Weights of a small transformer language model.
Architecture: LayerNorm before each block, biases, untied embeddings.
Training: a variant of Muon for these matrices, 10944 steps.
MLP neurons of a small language model. Each row is named by its layer, matrix (up: input weights) and neuron, and shows model dimensions 160-287. Each number is 128 + 24 x the weight over its row's rms, rounded and kept within 0 to 255. Numbers have three digits each.
Before each neuron's rows, "fires on" lists the tokens most often at its 100 highest values on Wikipedia text that the model never trained on.

fires on: " Europe", " album", "bum", " again", " vers", " elect"
L2.up1094:094142152121120123123128121135086083123167151126106132094155093110110146105118151088121111122113115151151140105181133106158130135113119088120134132148180125091173122100104075116124160160156158136081142096136109104129114119088124136114149089117136148128137102140143148141161131129181089131104105093159143092131163116119120135098109106140130128123144147136121115129119124144154118133121

fires on: "er", "s", "en", "an", "ed"
L5.up1240:113117111111112147160075136124147129128081130110078149146131128124096120093162118151110126169130139155140150157140100148143121178125186126160148113111150124145132131142139119119164135161144127078160140159113118164135107116155140106145097082116132172134121115117139180112141065145159118162137162107146127058124099117107153153099094109111170109138096130140146131085124058121120092143114

fires on: "ug", "ies", "ity", "ues", "ation", "g"
L4.up1639:122100176109110176136110148168150131140137146143122125116121157142116102102122157110115099179135121129135115106107124137153097148135136117114131087106093112092121064158102138118109145155116131115103133131154125146123168163123087138084105122157122138133129112126057146148143055087159106136166171130157111136117144130111119187153152116096109108122143112120127127113112108144146118145100

fires on: "O", "ard", "ork", "A", "ö", "-A"
L5.up212:093121131129155090106124151131120140154154103078130100102119131156134116128143100135144115129108149121123111147086112159176097086134104101101166091175155116116145106144108155088155119160121116114120129123111141162141128147105118166162155134143104079168128106139133129124142148145157142114168153131127138099124172142143160126118133132136131153114106133117132127133119161139174105123105

fires on: "order", "ald", "er", "ing", "ire", "ial"
L5.up742:150104136124131164147124158107103135120103091140178122136125091133167132180129071141130126086129128121151177161149148125157146119103130114129140163134087143113113125154128150121126107151101127134150177131101105108128105170108117119118145119169133143127125097092163146149138092133092100097127121134099125121132098113192130132155088083142152157167135141102152121113130133154101129147104

fires on: " med", " title", "acy", "areer", "istor", " Col"
L2.up1014:138086110091147136136119117093164141124100130164149177142114135116102146114180129138126111099115168095154142152131134159136148137094138121085128139137125106138163107115126105126143141126111163119115128124131142147129090142191120143113108104131176125125126102132128097167152153130113124140127137117097139068110111078078170170115107153100182140116131114127173147116141145111133113078162

fires on: "ed", "ment", "ite", " of", "e", " on"
L4.up1807:147113112134126152124146183129149081102105138145153113149108102115127116130115093144093144133130140142105142125125117134147112114170100137115143093114122134182138094120104135094123141169127169144120127121117113133079143147133075171142144084127122111117185121122128103137139128111173129141142144109113116135112106083117129126128129096138132124119154095135091147147139156129127143146109

fires on: "us", "oung", " of", "ved", "ed"
L5.up1832:124151093120115167104093163178117106105075132105128100178100113133137062149098175119116200103101151131149101162092113112185129159134083165132087114091140117155129120111114149114168177124088116105115198129125116119126130171119097113147120127128134129155161133130127112124120135133162118075077122174154116118124122147118130147171153104157159122116139121100095106082102173163087127140102

fires on: "ing", "ac", "ix", "per", "ed"
L5.up881:130144139122127141106194137079114059136145124132161143109147127154178170095114133132111149120083117166136124127151140167123131106097117109095124151118101134161101112084158087159123159103084131117143105112134109153132107114143137108131108119114113159128113122091147128180106115131167148095182142132092162128104132151132142113164141089129186105185160085134164144109118118100166122159154

fires on: "ing", "t", "ics", "ation", "op", " of"
L4.up1402:121135144116114120092101163123135157155149138137122141142147098091119169136163145113161146135171131106126137132109186118141128148122136127105118125085133138103095148085104093110169125147131098122123146122160142136109156163094086115128129114141080103176139142123149104160118131106086114086115159134114145134136095116102123103129173138151166116145102165198111127134146094070098158117109

fires on: " not", "p", " to", " have", "en", "ed"
L5.up580:100085135125139149097106154134098141172096114130094133074154071135154101115169123171108151105093135173144151119136106096119168145080122114166134131097145129184146146096144085090133148155116135087169149116143095141087113119121132126168111083108132118107136090143134130105141135127106107143124119147126113110105121103156152128143082110183154105123096123118121133135149128153114132114120

fires on: "od", "iven", "our", "her", "ood", "il"
L5.up1811:147139172158130113127147151140092141103132163126141111103114115085143147077152126131191139089157137158078124128142096129155187135109091133174110122132134129129106160159148142134116091134137155138141116131128132137151114148146165115103130133148110133166101147115104146119153093123126146147183143101116132122131108113155133127141137158162125162104175154113176137158139163179138117131145

fires on: " |", "ared", "ect", "ed", "t"
L4.up1292:087101106092094127116158138168087139111064144125100103148104133126105142134117109130167162127165136113167142121083112149132154155150164160123172103113104120146079112119117103114149162100113124151152132163123125147111126122168138131120097184123096084114133119147105163122141136130112136151121145150090129136119127173132117139145124119130136133128109099114161099118114147159118151126116

fires on: "ay", "s", "o", "ook", "way", "m"
L5.up125:152132099147106132097074106114167184145129164077112095112129107158136162117171118124121177152128113137125166126127145108126138165129129138086156143118109099095109122143121135120099123126125116140136175085144159142181058123164135119118158108118114136133107157110123129149144128135131121163190116115105133095136092163148126126141161154157163186090171131130127130141138126123100116127171

fires on: "_{", " government", "(s", "iber", " produc", "ribut"
L2.up35:077130148123107154122141116116116130133096103165146089111159099097109164106102147089102148102112146118150135132116130123149143111136158137143149150153147126135120096089129152128146132136168140162118147096121152150135105165139106131124111152139175135100111114136127135110093100124131129141173132144118156153150168093097125126127144103090151129115111083142164121129121134138147099117124

fires on: "ed", "ond", " |", "em", " ", "le"
L4.up1020:144127174124164154115132145157130121136133123088089130174100160157106118177125118157153162144092117144131125121142081112089113114143141130149112128126156124112143120109113118123149133161097136141121134106128128147067132100148155132185136086151124142091085109159125093092128129119159122110143094086118134139141114141098183123139116161122103151149138126156127118097156124164136124088106

fires on: "y", "ing", "ess", "or", "ung"
L4.up1683:136126110103104169130156162134097115125105133092151153092161098147146111194135139148148103117129146146140130122140115137145116135140120119143099111134128132148145083092112158151137160195115124142136154105118103111142133118144115123164108171107153147125173123103122092104103136115119171144106144153110125150097088158110149101130129126135126167089157109140102141084119116168109150136154

fires on: " ent", "et", "ac", "ound", "===", "ed"
L4.up842:094166094112145136120171136097113125100117126103153099140155146169153128118135164139127095157115096109144144129126180151126125143160147095144142139117119147118158150157151069118148175081124089135135091107089097141154099140133117098147161126135087129106134089197167128177129107116173133118163128101120095092094159139188120122111096125132166139127125133084141105103147145171181133141132

fires on: "ou", " not", "ed", "ig", "em", "s"
L5.up1575:125090154143109130095104140142106110150135161100115125158105153122117111095177089097177104135167115118148154144127118136118162142088138120167145117117128121114125083131105123091126142146146116164112109146129130131099125146160144131135129129144127133152108101132115099144161140119117112162131145153131129098108139109114149153172088198142119102071175136106153160094109129151102146124140

fires on: "elf", "ks", " Cal", " women", " house", "land"
L2.up1300:117126130147130140108065174088139129120086134146081163161129106131128145116167114135075171181089120135095163111108138108154138114108155124136092092093134135155145148142112125142113123163140144156139134128171098115161096119125095119090137125077132117086139133117139163123097131199098117113142136143139133131143092121125126136139133106141131096135150119103114159119139152103089141105105

fires on: ":", "\n", ".", ";\n", " ("
L2.up1578:131130174059118164100128161107125160118147130139141113111123159147114114137134111157126157167128104120139102127088128115137157129137117148095122134107157110096127118139139117124129106125111128089107135141150135106124141109110104097146102130150150125135108176112140125152100084138153152204138143150129122112113115140172133107086088145115137160139143167145147127188107099157164141133095

fires on: "ance", "field", " Road", "ase", "ity", "clud"
L2.up1385:176127160157134119151123143137134095166164151092137086134147111143098076120145105100154141155100139092127103105131101135164159135135173126146139111128106143122097103139144088139109102137102127162162122088123129131141112133099141127160086125161094114129142134127121167122150115112125138153110150124132153159140104126114127108091107118090097130113099152099099140118111105146105102145099

fires on: "em", "ed", "-", "he", "able", "in"
L5.up1242:126116191188163167086115117160094163132166137150099101163139130120134138168159099118098122149150119071135117156126075068088138167134137135155121151155152114140130105128077095084119153114131143112140137121139101167131120138173136124134126124131170152110098099114147126130136155130146115154076144151135115129141114132095146092124142133121133142129149085149112141104143138118086147097126

fires on: " of", "us", "=", ".", ":", " name"
L5.up1913:150110107114147158150120130144098137074139109130147137164119163106152122161129166117182133141142169128157179145095159120139090137113102118120141154164135126116093151126185138108149073123127114117117102128088095145105130132082092075130143126110126131117171171106119125155067128149155121170094105153074113087114147102130113100132146134125134148149143157123129130169110152123139129119101

fires on: " ", "20", ",", ")\n\n", "\n\n"
L4.up511:154106136133156099159129129123131129108138133165070136119120153123120138128122132149094132154134116132094070082173093130125103128114109109146102115156107185111100115113147121122135150075103179191125129126081125160130142121160165183144166124139108154117154134097112111093151145140133113151108153107130122107102108120136107084154139139125141110118069114111121127145158146169090143135084

fires on: "i", "uk", "a", " ", "ai", "ar"
L4.up1877:145086131120125164108095157139097125119139122174126129141094151119164105158084161080091126103112131132140144085151134157087195154095098134112140128168077122123135130146104170112114104178152134148130145137112150145142123129101139105119134116173132155185151129149092137090092120145166115127123111140164120150152134109152117143103132155113135143081109101149127132107167128120147126120143

fires on: ",", "\n", " –", "20", "ian"
L2.up1309:089130133130148173112117144148088168128119153131146127106142136117125137108130118149127151070122110109135076129151131092126134074114151115141141158158119112118138143117141102133077153097135153153129137133132168118103160176122159163114112119121100135072122117116110102114143114133131104151150149136121107120126122101115167102143178135078142138114097102158142103132162125123122188134086

fires on: "s", "hy", "ay", "l", "areer"
L4.up1765:114126112124091145119114113126127151146120136134089103121117132123098094107150133165138132119134064135090081127100075089126167093102115146108138132137122124129149120123140144129085105133098126142120129112116133119123116115149122103149151116103114164129129141126115140081165140179122145156121106157130146107111119168120156160123148153103114138112128135137078176181156108126115118144146

fires on: "air", " women", " However", " Cal", "ery", " organ"
L2.up572:159145115085131089141095138080155108113089148117139166112174128125099154123170103170103137156118140163101132161148123156145151137129123139155118095104110141163165147171136103145130129123119153089111110130136147171110097104077117112119107121109169176131116126106155141152116159148087107116151126088107132176138149154093087140129066142154171116127122134114072139107117129147117134147129

fires on: ".", "a", "i", "in", "y", "ar"
L5.up1520:107113125113116143132118139122121116127140149158123148113128163127101110142118114094123114096131153149126130150118161134099154139087149108110127129131094167121108150142133137132132113181171129162150117127173097098089108163121128117113122135113117146141120096143106089094157150141172101153159108110137149095126136112113125128093147154146145084114163116130138152086110141127115090103123

fires on: "iment", " Russ", " commun", " use", " Army", " la"
L2.up349:121132124104096147104147113110119083099100113090131120123138149143157105138145138191142119119140132115169127159136143125057099137131131150158171121135150150097111131068121130162134134155152142175111144111132143156106113207110130137138104127166099118073168102112152100115146113129135126113109106149135141135142093154098126149069124148116135105175072108119121159107107170131101103121119

fires on: " film", " develop", " album", " stud", " Th", " career"
L2.up239:088138132110137108111130150144144109116105159129122116129101140166096125088114148123178152138101123129078128154133114137123133165147126139138130192095111133121126079086173159106132150126118092103124132154125158102126165140121148126177125123106127119155130117136155126127129127112102113152115142139146144112127147112129088117149102116172124126126164148133161122138134138082154114126102

fires on: "ville", " leg", " par", "oman", "==\n\n", " women"
L2.up1282:163092139136046102156129127077098145098071173132139147156114133118130161132156106104114142150104141154105087172123105141127139112082104138147146146125126139137101147110151177159069118149134156100123099110115112164099091134099138117163155145147116137092131100127135150138124105102107119124125124122131124132137098097090130129083117129099114090123133110130120122124120139133156138167104

fires on: "ed", "ire", " to", "age", "s", "ing"
L4.up1878:150139146114134128148102096093153133129137175128155128139125100144147168155131116140129148136104132138128133130189142104154153198116125141145135129195119150106143112102155129135120125127109125135147138115134123129135084145115111131095120142106115162110109110102113089077117121103094119143098122123105148117138122114125145151111070098139160118158104152140132100129118141117127109096163

fires on: "ed", "ired", "ated", " was", " made", " used"
L4.up1121:161155124127114120108141144196122126114118100155110165123132110131173123180102074130144164158126136136141144125132126125072151168151091163132179161127173111130096125070145091109112149101102117154168100112148102122080148148141128130144121142119095144158127134137153101145157099170124147129130107134161115113106126110125124127111121139115122116111108168105137127139144187121111148141150

fires on: "ounced", "ief", " pol", " published", "duct", " women"
L2.up146:151097103123158128144123160132106140109072150131130109156122111139081122153184148082118145119099127109115102106164112142138145099109127166135142178117170129118105158137133109076134119126131128107111154109138137141087099115141146052106116170094120073131138099103104134109142121153124139114165114122117132103139106136125127152096135105085131159134108151139123162118171113139113067124147

fires on: "k", "able", "ing", "t", "y", "p"
L5.up1000:098096159110177117133138174156165148123118104139143132126126144076147115157123091108118138171143136082137154146138154140133104131112120137094181134175104127114117087151126082131135168119136130113095100116110151125180155129144109104140129137129062080138144142142136104179176132093125100114088125142128123120145134126122086150153132150149123096162108059146089099129143151097118146090115

fires on: " Afric", " former", " him", "ior", "lected"
L2.up782:181158112137155136112131089100156115132132147115131147122129118170147106115130122125080127136112160102144151125140151162110157135120139149130130139120125118144114127109129118141124158130100173154139147096119148081146121096158102082161106108161108115101125155118129124147117144103089154161103107130141141117122129174057108132133154126078142114131119102139145124098163088103099106146153